config.yaml
n_head: 2
positions: "learned"
qk_norm: false
schedule: "wsd"
MLP neurons of a small language model. Each row is named by its layer, matrix (down: output weights) and neuron, and shows model dimensions 128-255. Each number is 128 + 32 x the weight over its row's rms, rounded and kept within 0 to 255. Numbers have three digits each.
A block is one neuron, or neurons of one layer that tend to fire together. After each block is what it responds to, as a language model described it from the Wikipedia text at the highest values.

L8.down1532:154111115148201160129116187128120105146105185139147189111088110153163128087127087142121110163115119114115098140144108133142112175152154156112091149130120128127163149177104133129001083161131101130154075147113123078194174188134110120132146112095154092143117110166120140108130098131094152133096134129148125185143066115129106152111089116148101166141104162137157094134119058139081165091124
Responds to: Forms of be and have (was, is, were, being, had, been) directly after a clause subject, often in subordinate clauses; also with-out and through.

L8.down800:097165102110046168165099106132144119155148155103091188048130137138170161120115113113106175149106116131152134132193157123159134110121089126107092072076160139152160132081092115152086062186129121172119118150162171081200143137154136193122068129157104098108153079154096162167084182116076181164111192151089119140098125100152099124104153112120145081159081134145176112122136075099134119113117
Responds to: Fires on and, to, or, with, also right after a completed noun phrase or verb, where the sentence continues: "taking Nordhorn and", "invited the duchess to".

L6.down70:142134122077126100105145127076158147145133066162157117176155084103201131148112100110172090199169165130134103147128115151175133086078042138144167067101160119132151115127121116148130190111177119163135139037116104159120101161123137145145086129138152149084094161093094149115161141125171081131098172109116094141126141138154146121108105120124160089122129145112132161140106143122140087089131
L6.down151:148131150091122098148111139180084134102104184119143049169124119089201134163116078173155111166157143172047125155127093156137150121132095129159100076163012103165177163142102157148156105137163138128095121138111111096126089112100117104108119130111123138173083123166132158145146126120163098105115138172169039167086121128164128112140122158114181138122123143124127137124076111158131105108166
L6.down599:139082117174153074150132161203146127109136154097146110129124110101192156128065120187128158169085160152070179130131091110089097147155108135122145079116103162098164137151128159112144117160118117103108134095133093123174078142061111138210129117106139145145146150158113093144073109105138118091120186123094103150050073131129155115119095133154189097149098167141118127069144139131145140124142
L6.down923:107096152073146134132080168185093109109160169130158062127132145099158153088086153112119114199109113113116130102140138181153080154161100137224142188189110079139184113154117138179056113189120122102142158131093103116175101171135108127118127191145174140131131138188109155135139103115146104103114145139094109145119127122128071153115111134124128130111127157139147194123114089132152141137112
L6.down942:126108084084136159103112125100091192137065116123131129104161139127124113103109169116143187178153097123066145141145148176179109154144190118091117129093132142149155098055149148201064135133167105083135076151120167128175137082196149200102182119160102115144189128130176139136126126092071140062169122114176154108103106057124087137126105152104114104121155154129220114142146120109141130172123
L6.down1415:146134070104125076099152162122152120129118118221105123105114069124119116115114117132143141093155075151116089105133174144152130173162144156124088115081087198105124132094105159131050114115140192151153048147122139129205149155159127128159153129162147126095124122086137132170147102116139143076110131168063145139156130141144104109168136159166143157156141156102158102085155104162102140136112
L6.down1621:124086093121160094123145134127093245107142189106098107173140096172152129155128147112114128128110126109069138164127140189163075148176143112107157124130192171125146142051114131183090188134160132106146125048153117157132092051137130147143110173130139163132137125087131097126074110102155119088087152121096168157166101080126093123111148141161131106119172179172149183081131120139163106149170
L6.down2008:149102091135123134132084107137140084108105132110207066121114163138137142169115090125116142087108166116108153154117062087103147094172143127210112099117079118108159134096123181065193163115100137164152150081166110147132106165152112108144113096168101133092171072122098094118121157121173152116159137137178037158077133105146087152121120151128166133131092161149114166082089108150085132124127
Responds to: Coordinating words, mostly and (also or, but), that join a second verb phrase or noun after a completed clause, e.g. infiltrated the city and killed.

L10.down123:087085122172101164111141171138131158163112106140173131132149129093139115096097135141117055081097139140182101163131107142121161165134121102083100157106069125111106132123150107136165140133094074134091071072119120157103199174192142128115155141155045136133161155137130105077074105147104139135086137144122173151170122154136111173181154100159105113115110077117152156049142132099154090134122
L10.down228:083193140187160126217153158101095124168071161139125089080227149089103088114159127131096102157120123098112111160100194186125120147208125178118144137097134109124050139093136119112081138123067126165160101132183195133157116132124110103126134122073176083080137118156086106102095151173140170096142190109096146142155149136120104144128100114107082073106123104101184108134153146157140139179073
L10.down231:090117130126136152128155150133148149114095120154138095077125094126150112204178149162124171125097098109134143142114096122088142126087149171070122144074098200178103148101148069176200165101104153206104083139121114107124092088151117108151079095093123099118136199154119144140149180164138141144105143134157130146158090075095134134140052115189145141077150091161154168101155161152118096162171
L10.down300:113050097196169163178107161108086124181120099142165100128134075091166143097149170159121145195144178083114201090163145120148144123077158086092154130084163149143120143153162130156131113120140128148138127142125092098070152140065163109129127188140191118134145146133103136132168095165143166133140155129120162077147083196121112137127127121120114094110126099143134116144108096125087072169170
L10.down952:131146199118177134173116152145161132120216118115188150161100150144044102130120108160134105139094090115113131136135076133126126144142117113136138172100152157125164092123177135120037187118152129152089134163189089107094133103142147156096128121100155124160134095123148176084125138148115172084126133140136045080141103124090145144142118127156194156157170166096063095116117124105107093127146
L10.down1163:110138129161146122189101134153147154123179145075184165147074149116137186168130127183141138188104115038132136098081087023172136118112115159151100104179154132110124142135152102154199113043076086098125172036133123163116123141129142152184158141131134119105142106146107178107110158125127165130127111107111089150125134080088127136105145102108151079200157120168084076064079187095114110158144
L10.down1762:098083167150107117144121114171170139162104221059143175203128096088103108167091079108096114135141155098092157154161131104148099138093194184120122140102156119171129152165129126142129150135107167139087059079100147137143126109159128163137212089090115182170091125131151101158138189142112135117139067113148102127085155120129146101115103160163160105145121122148199158118119098094103087204140
L10.down2019:122082142153100148114140169159049154171159167169165125160068123131155150127129132056087110180082113120130168101171124059101135064108132152051119132177130131138166127163146108101125080093150125092097112171148168139163102093179142181135177157193138100115124093186117194136140120196119140139154158121144153116198091083140098130122109103133169107102158094137150112125080112103102095140104
Responds to: Colon after "Label" in album infoboxes and discography tables, plus "on" after "released" (a label follows); weaker word-initial fragments like cl, al, l.

L6.down476:158126150087155104187093143169084165133101123109123179145140130103154099113139082166175101165121124108081120083116113093120153185205125146141108088083112112126156078128087130085061167132162081113131134138204048127166100173101162133172167105093196139098132144097157128108176111112183094166152112081191195121106107185137127128189105152160163120083067134099113173135132111212116109105158
L6.down563:116103158150091137122129197087080130075125117140188162099095164139167170147116167147121134140131120149124079148094112144137114137086108156089127120176144120142091130161138125181091074179129063136143103132068169089161080130110105098169169149121102087165150141124145118152122128089089099138128113063139095170138100060098111152111136124128134162149119159143138093138177175073179097147119
L6.down793:114152117107135086166087160098099113082117161119175128044110093153104149077079062098190160104067157146136110113114094111110130122115130080108151190156093191102133126130130176163090110180134096104170083144109177138160121151165139165156056098145104117048103141186184130109095139123147107123088146127112172123116087097160129173058112116126133166180131065128095169156115147152134136117085
L6.down885:163157080143179106112141142181115078101121131116099132165128158146118104136150167184160093125094110166084086086162142165120142180106136101160130123156063135125122169140103067136101093145166089101148156097172084158130167144122118119148113102175178144099100082204125133106163128152093103153109116132133132180125073209105168175062088155190135186123034136128125127098139087115148141078111
L6.down913:125197141151176138163165038116148112063106136102127102136137163143178074092108100138128162117118107087149096112178129187098131203097164146122087095127116123096113151186109094103151119160135087146093156129151147148136156140121107163128114152078114075140177127151178155112136076144123076154116162107139130167078117109085166130178084090147100138185130184043103136138131151115098184139174
L6.down1484:158117099126113169117134080157070129101112138144225197154156135100076132125163159149140103094164110172117079084124181165135134133108064129078068148096119057116112130118147125114116108095173133111208070086156053112117223150115171130152156138118126082140183088120155063087151179103179124219111104096093115094116143169116133160173138141193143153150092131131107136132067095150152111095164
L6.down1758:099192080124185149097096159120110155095127098123190102107097123176167132117143132134139174108139139128143113152078140119144085150083131138116142083098153152136134139075146129219109123097140127065159120165099133063151087096095099163167190129106103123135119150092082082130098071095072147130118141138160130180106129132153135172123157097018181142118141160119124113118083155173093147151067
L6.down1802:167129140162160102146113096191097144075077113150164079160148148067149115131117132153092175113131116100117155121135158132161156121123155141121153148197124097072168115066088123098135076164164137130103148114162190131186114201104151071157170095106084149161134070113211157140168142123074130151133111119171120141136138080072183147140153174174166148104083158098120099141139074139145116138149
Responds to: Final pieces of main verbs in narrative prose, mostly endings split from their stem, such as s-end, br-ing, t-akes, g-ot, challeng-ed, plus whole verbs like had, made and did.

L10.down471:163144130105160165128103110166151144111085147120174107127149181087126083153162162220139118145088143140096158138121069145059089128115095128133091111096124145107140080139156092200103110139123145128077115141128151168095117137086087183128153121076144136099141079145125071135104143159084084120075065135116101186154119143110143152166147134116180194168178116122152116168083146114099126089088
L10.down553:100110140136089128136136146121119161104135153075094120137113144132116081150096135074178123101101127178160134118108131138157116103075199154133078086141134167119169142105118133188141168119089095154124087087162098105107159091167118133125103099128177162142169094211122125148119072143098073079145159092135141142138117122141074127146135094135161177156095069131056084213144098142072128143144
L10.down725:149119137180159065174118110134150140151152096150084138147158104142100174139141189158111096129164103067142146139034136137125106104135089136073125150131151120162145126177140102099135192179108145119104143142123158124160150131087108163162135143138107125130161150127157148154091119101113161122101121054151096040122121122151169058169154118155163137134107149152129087108119117133120169133094
L10.down777:187102168123123094141157095153148104080133138121126096146135131055114132143136161126182054150135121121096128127107126142180174081178096105107143141119109184114124148086084083227138108105147139104091150127097139146099170065177110166101137137183121170166125186160125164152075169132154137174142084104145130089151100104118137171165147089116119145117160181107122115142139104099085149101091
L10.down811:164110151156144098115076094111174125141128177047156159128090142136107122152112150126138110100071123119144138097131121086077151127090072128093046113175148111172075129107128098105084142139108117166134133102098101153106133130130153113073130170120167091111076181137158127114106129158089107154129131137114165144127082142117157164134104127093136101174116209206170186111109102105085138188067
L10.down823:141108128150137171137162127119138192087117069047177122130112144066088130148137082148138079125125106156095182105072186137159141181154121091179067106156133155149154086137114148146222139130099083146101123108138186042125160140137132186128142078130134102147133128151142158177127081090097108104129094119155130127147112103099149101166145117101179099106081121115081138108093112142060139154093
L10.down853:134141115153121039165147102173126161134101094157154152150089197146163111171141105135136209116131152117128164119112074143107135099130175144110109095124146105111132065119148159082226112127098081222111109115188120156127153178141091155118169063090145095152154157112130166121111122117107108143130103081134140164105082100072074113161053133105154107114165164060152115182066102057062152132142
L10.down1609:169146110179133174156115061097109168213192155164122130125147111096063155138146076212117169129097106132173156133105121131161172177187117064178169163075136131061149141145106124108140156111096069134066039112142115092127130180124135121144139105144147124129127128070140130074131157136079088074138146134128150165118171120082125116170169107166105076114130088149118101124151070139105075118039
Responds to: Day-of-month numbers in full dates, such as January 13 1947 or July 15, 2004, plus the space before day-first dates; also word-initial B tokens (Brazilian, Bosnian).

L10.down66:100158122112097107162148152138141139189094161206054079083136110107057091118163132110117119144148110115079140136130103183137130170115085139104102062102112109070156122112125123179095110074163141107107099185118128153163144161108079091104128069163149133090122095103174074090117148142140128100091153115079131189127068119170143178130158136158149154120162090130087148118116037168122142118158
L10.down233:151185136123163148105088107106120159107148113248122115123126103146134100107124104110119118127152055066098158099111080134084067176123110134139177097135163181143137144163169108090004185070146091167123106087168121068146155126099106188110182151139141060106096168108132147124161136087172074129147105144131110145140130073167147173142156110139143115121129130084138142149137074161131130137136
L10.down433:116116111131185129136132119126122164127129112115115167116132115158107124081190179095124154148096146087121127126148121154158134131205118120092088120170116148184171163141157100151101144124075088064119081161086134063161120166087136096090092125101139153125087159149141134133138154161126159150089166099136121118084066173107063155173129116148166082151102135069154129072135089096096157111118
L10.down531:146039172117138102086109145131134135121084115205131074171117132115098135167145126132162085131087077094085132133126114123132093113147141089147178138126111121175149097094141132102185170090097148166070090076133063088132138071103132131192116136139163168093129183125138103120121140124106138184154075133137098104104121176116117115129143128136207104133157136144134076147178147152141158156065
L10.down614:063102129076108138159062136188113163082137126253134153109107188161146108179141199126101112161084125135143083137131127102150107124053119110125089152100125116120158093110125145155058120099174126100188117121126101095167166127148138142147182143094131147114153130127126159123167115141091110201130118080097120098151120117168117100174121177126125148134101123144137136131155112206178146086109
L10.down1615:141087144175147138095099127123123214085067164144083153143102155185106128089164130135133118133116125142078173158148125144074187152086157109115104121166097135125146139151176122125073124142102116136145180143158134176186100134114124116112103131081115175110133140148189126136128116115146174143116148145078070142115113126116196183128107178118084135036092121086092186159139076178163118141119
L10.down1691:138062111156119075100127189117110126115132077128149119155109177103130067129119066102154118126135162104147167109134091138131134096135130125135089118133136133147125147105134147146078080102082176161166053132091092083184113153106225143196126182083146133156114144168150168109181146148138133170108111130094099106180168131109164130141102120198191096178151072175131128147161133102089162115169
L10.down1954:203087102146132099145115162116124145166133116196156098104108150170147160113158078196127130170133118158125101102151101101150133176160115114097124149237092118143151079109097170133088104149127104095139008142111066158167107126163111096127066134124150145130101137131130147143172102102092131074132126074149118173092086048117131138100124164089174115171104204165120140154157132161137136106114
Responds to: Function words after a completed verb phrase or clause that begin its continuation, mostly "and" joining a second predicate, also "to", "by", "which".

L8.down27:149153130123102113155179093149159115166102141203144091139094122134176192147155125199160127151163119119151124116143061103144174123133157159184093141134108177145129093123087119099148139131085218158083165132153140209122068138187078135135104070131162200162091119109131131090128156113119190092147091090107159088104142123186179182098062120089089106098112140079093102143111124139120128148059
Responds to: Fires mainly on apostrophes in possessives and contractions (Men's, Father's, I'm), and weaker on opening word pieces like pr, Pr, ay.

L10.down143:162133145108103133162199137127109163130106086116084187111080143101159131167108139182139138127077071124116148130090162105118110148114142096179191078120094106102158171088184145125115114055168083146191110137111097077148152128130079123131139101104118115160145093057067133122118147149119134139133128076176131127176156124123102136188137202138119142073141143105098130154085151105178118118099
L10.down279:138131101116179110147132105105120194149077114181118183042097174126164135105153134152113156130128116127129127139156141062109174119136180136059150141094135145123139127138166122134133113117153140127098075088130113076165140099093149104086122130151149123135125147117131107148114081134080147168122163056156173195169077129146147095116178123148075115092137067125081115130085148164134117161086
L10.down337:125180122154171116131120137120175107153114077156128156103148120166169047161118138118095109083104158125166091151176109113122094140172068129103141113150136068142160078161154112144107147110139101136133077179140187142161124085142096123138110071116076129132060100132156126108128147139106151105192085108178129100120175127123133114170146113152123169163185156115088132130168181117095105114099
L10.down443:083166116145169176148069170117072121135105097071178121132175155090162125132107098136090171144077140131160068118134098170117124116171132121117153125118105099107145195154126102134112086099127090152143186122198123067112157081161178121147149136127123122144135117104160121123143090164113069149148158155157131087119121089048058126119154121130123173093110092061114099094220156139154087160106
L10.down447:194098178133151119113139110129116133136116135182106135117151162132173141136118162116094111174114199112115051133151223145175137072173175117120155123124129111112095169146088118160099046082110150101158087170064122111122104137141158121120130148091121126097113066157062120107070153189107138160108153159115130145184112103113138135186110167150113136074148109150122120137069116087154132138162
L10.down876:091132110122073112168103130135097096132135153109111205105098113183112072142103130131155071120119104125093180193077139176167157148183107118098047104095087089177155099154099128121171131148133175137109116097150138097182149113043155119164114079193135158121114126143117087115087166118094141104183111128085122088072134159068127128129113103131139146162143140135105113151167144103136114116130
L10.down1067:146108157120096081177159100131170076192126102189132122056137083067119096138107145060172143117128118081171121114127111217167177096116136176132086142141123104125156125114064130145089136147129147154145139182112138053131107133147131163109151127119116114071136161115106139168129078150153098128127091140109157181075097068107093156211129114145121196137140085142079126121114098107083168135118
L10.down1144:167138139170130115152144107111163128164168122089092121105169149121191124128078079114158112083113136071115138117186085168132161112130132159118092086129182121140108108111146164173148132141123072112112187077175115105162190077142117073056110143144093130130072127119131143135133135182081091137099146105190104118150129178125142140200142161099147106123146124122124108160066172141120117165146
Responds to: Mostly the apostrophe of possessive 's after a noun, as in band's, school's, Men's, and also the article "an" as in "an attempt" and "an"other.

L6.down144:105113120111115163173186153092124155149087147200093074099123083136098135184106106109077156064126091152165128148102131191117139168151127136196177124124087133112124169100133111127111116127098116074118181097142147082138152135130147183106197213145104165119152084197163062087146101128104144094109161178147143100180208128127137197165130108141111127094077121125153129049170088151085148089129
L6.down572:091124153082100123125088158155081158080147122120147112110109078097133127108131073162182156131140098138144068055123064129135185176173156121130112087150088117162109138157110068100132100140143111072125128140116129150167116169138170173132127156135154109085145143084138133124162065142159098099122084133094151121133159079127108166106175089111144178169101104117067081146139122178113111145140
L6.down690:121144112184120121118113202173105168068116119107120183141161113146159107152188155142134157146125161113139173104099142165165149091071137101157143110145128087095125078087149183079106047092200153144111197124098119144115087103126144105130092128072117199111069126111122119156127097108143112138141134103112075100152135165114133127127160133156156072125211142091110171170145164167120114104085
L6.down861:125130101159112163174118137170125106131087113156114076103061092159089099173119108130129132093130202192105109138136203161133156091133135119153138166142189128089134070127121146149174149152152119138103174142181099137135115155090105200112102166131096099129161129086089094113121127091169144142142133123135125123096206112187134119135101113112095176155116178123117161078164124075110104148104
L6.down956:113126141088138130129178159113134133116092071229136074167178115145109107154124174136208128100123114207158152125131142124118140133036123119153149117124088165124154113149080139120112175116165104160089133141104105100111177119145130145150185130102073109138130101110129168105110092072189077089107119154189101111130115149097100150162132058137106134121108182120138136145119115189124132083126
L6.down1163:137121153066099161173135148157096074144085107096128110101136149167109103141156102107100107083185062120152111144121081181108067152103123148158112165111142138155125115160167092114083187134144122120123147122104108080139140182115066164099125150161106155137139130121124118073083034135108155110153161231163168089089216167121178163172134147110150121134116197120135121091103104104098142189055
L6.down1745:109171148126120132184193128125110122181131111132108072115153108177109148145100133099136156086131111140138121151072100083063151175091112191186096151078178122142147164165150096149160132168106071141158119147060145089142156149151054161119101152171131136126099091130142140051153098183097130169109092143114122131117131143112084198096105179169124154134087141121143111145113120111097162128086
L6.down1851:082147116049154102094150145119097134135120104131125133113151124037139144102123125170106101105138177130124132144132145093071139115138151168103104127136126155109174105163132157158168064107136186126097136158140133105135183076096080117141094176153166112106131102128137087194105182180176160141169120140127104112164071126136101182123153178128108153093138145134147091114151155117119202097150
Responds to: Prepositions or colons right after event verbs that lead into a date, e.g. demolished in, inaugurated on, Released:, and also born and year digits.

L8.down517:164063105123088095128058191110126116083182131120133135117090079078159144099109157157110125132198154081074093138129095152108125062163137107114123139152136160138132107133135098091086192116128090173095140109068146167155099109121131123137150118138176137157159106066104141095136123111101148143118095136117102137148114129063195153181132088136095093202102139160134115108132193179111100159139
Responds to: The opening piece of a word split into tokens, especially cl (claims, clinic, closing), plus polit, crit, and Sw in election-table Swing; also the conjunction that.

L10.down474:110022146112150088139117112059178056146124062102114180137124162168081109126116108185103169150174133101135132172128079123152109148086151087102134139103101110190048173162179128112110165179122104171131132126180171107130107137155140110140194166124116119176147141126103202131173111134139123120097079130148097103177195063162165164166172101109100146109143130154144146151111068138079082128091
L10.down484:178133110122131174188087073144137172124103147116068073096115101124126186110129137173136089132120157099181167110176134151119141133128085114155130098162152055097163082134082106104176118121178137024159105103100102052127106152104144145161115112083119119113174153149142133130148047151100076107126163155104135102082190093132158109209111129161150110129183134145110141142136069169160126152134
L10.down950:158168144161133142122116105127112148111121092173110128093113181115130173157128164127119124096068148106210121154108149084131156076167170141173121081163037152077160149145077139116114037167136171125137151128100165128132173095142143179121139135117098116112112154114129152138149070177107153104150200127105131083090106131121093137134122062177109138166187135138053123097099137111115148082079
L10.down1114:131079092160159084099140179120129140162159119083121196128061168132143136105145133139111135136111183056122135099116169145147129117134158164152090144141100102166137123181131138075156103146130158091121171100104143095142149100135180140140120161103138108194118103095096120072142124181146086129095125140111093169113114107125149142129196172178074106127150101094089178087156176088122140072067
L10.down1192:207089057167135175149154121122194098183146160206117145182083135181121146172135112062173160130060125188174130075109084170152167120135096159132184106146079132106159143104149126083110154177086144159130070125169143114174139141142157141198131094132128143158103137109106129128120137138079144100176152128155128107128135067101118037147112157119135142123062131122137128138145119163126093091110
L10.down1283:146118034117149170178145100155140047139133078140167141133128174151117151081098117118122168169121169105133161128147137120128109104157134089109090066112120108167138136148112099141077126126102129169075117099132156128143136121134156130171159097147099151102104148110143120124089148187137151125137142130115110087102131127158074175190121184134153160106150056096128075088071111158135107076095
L10.down1409:143164133100117153027152163166148170148126147150165166142097120151153073156159090114095107114143103169063147164090135150114151134102092082154156099129189121151075204130126110139043158083200113122140053150130157187132127090102131103101093108198081145130112146100153103119203073106110182123149106181078101127167136151147169109165142107113107142102118150114120120118142128143107114097122
L10.down2010:117134089141170143141124080145112170086128165204077126141160105108119144140137079075136115141158077130155109118166113214141189103116155112150195117151143112066124117121144118148082101107194140157147080183148100109126164173095113154158131148067123119116123146140094150129183155125104136135090133115085119146107096118120133132116116151137155126168136125108097137173109158168087119163099
Responds to: Finite verbs, mostly has/had/is/have, right after a sentence subject (often a pronoun or name), as in he has, I had, they had.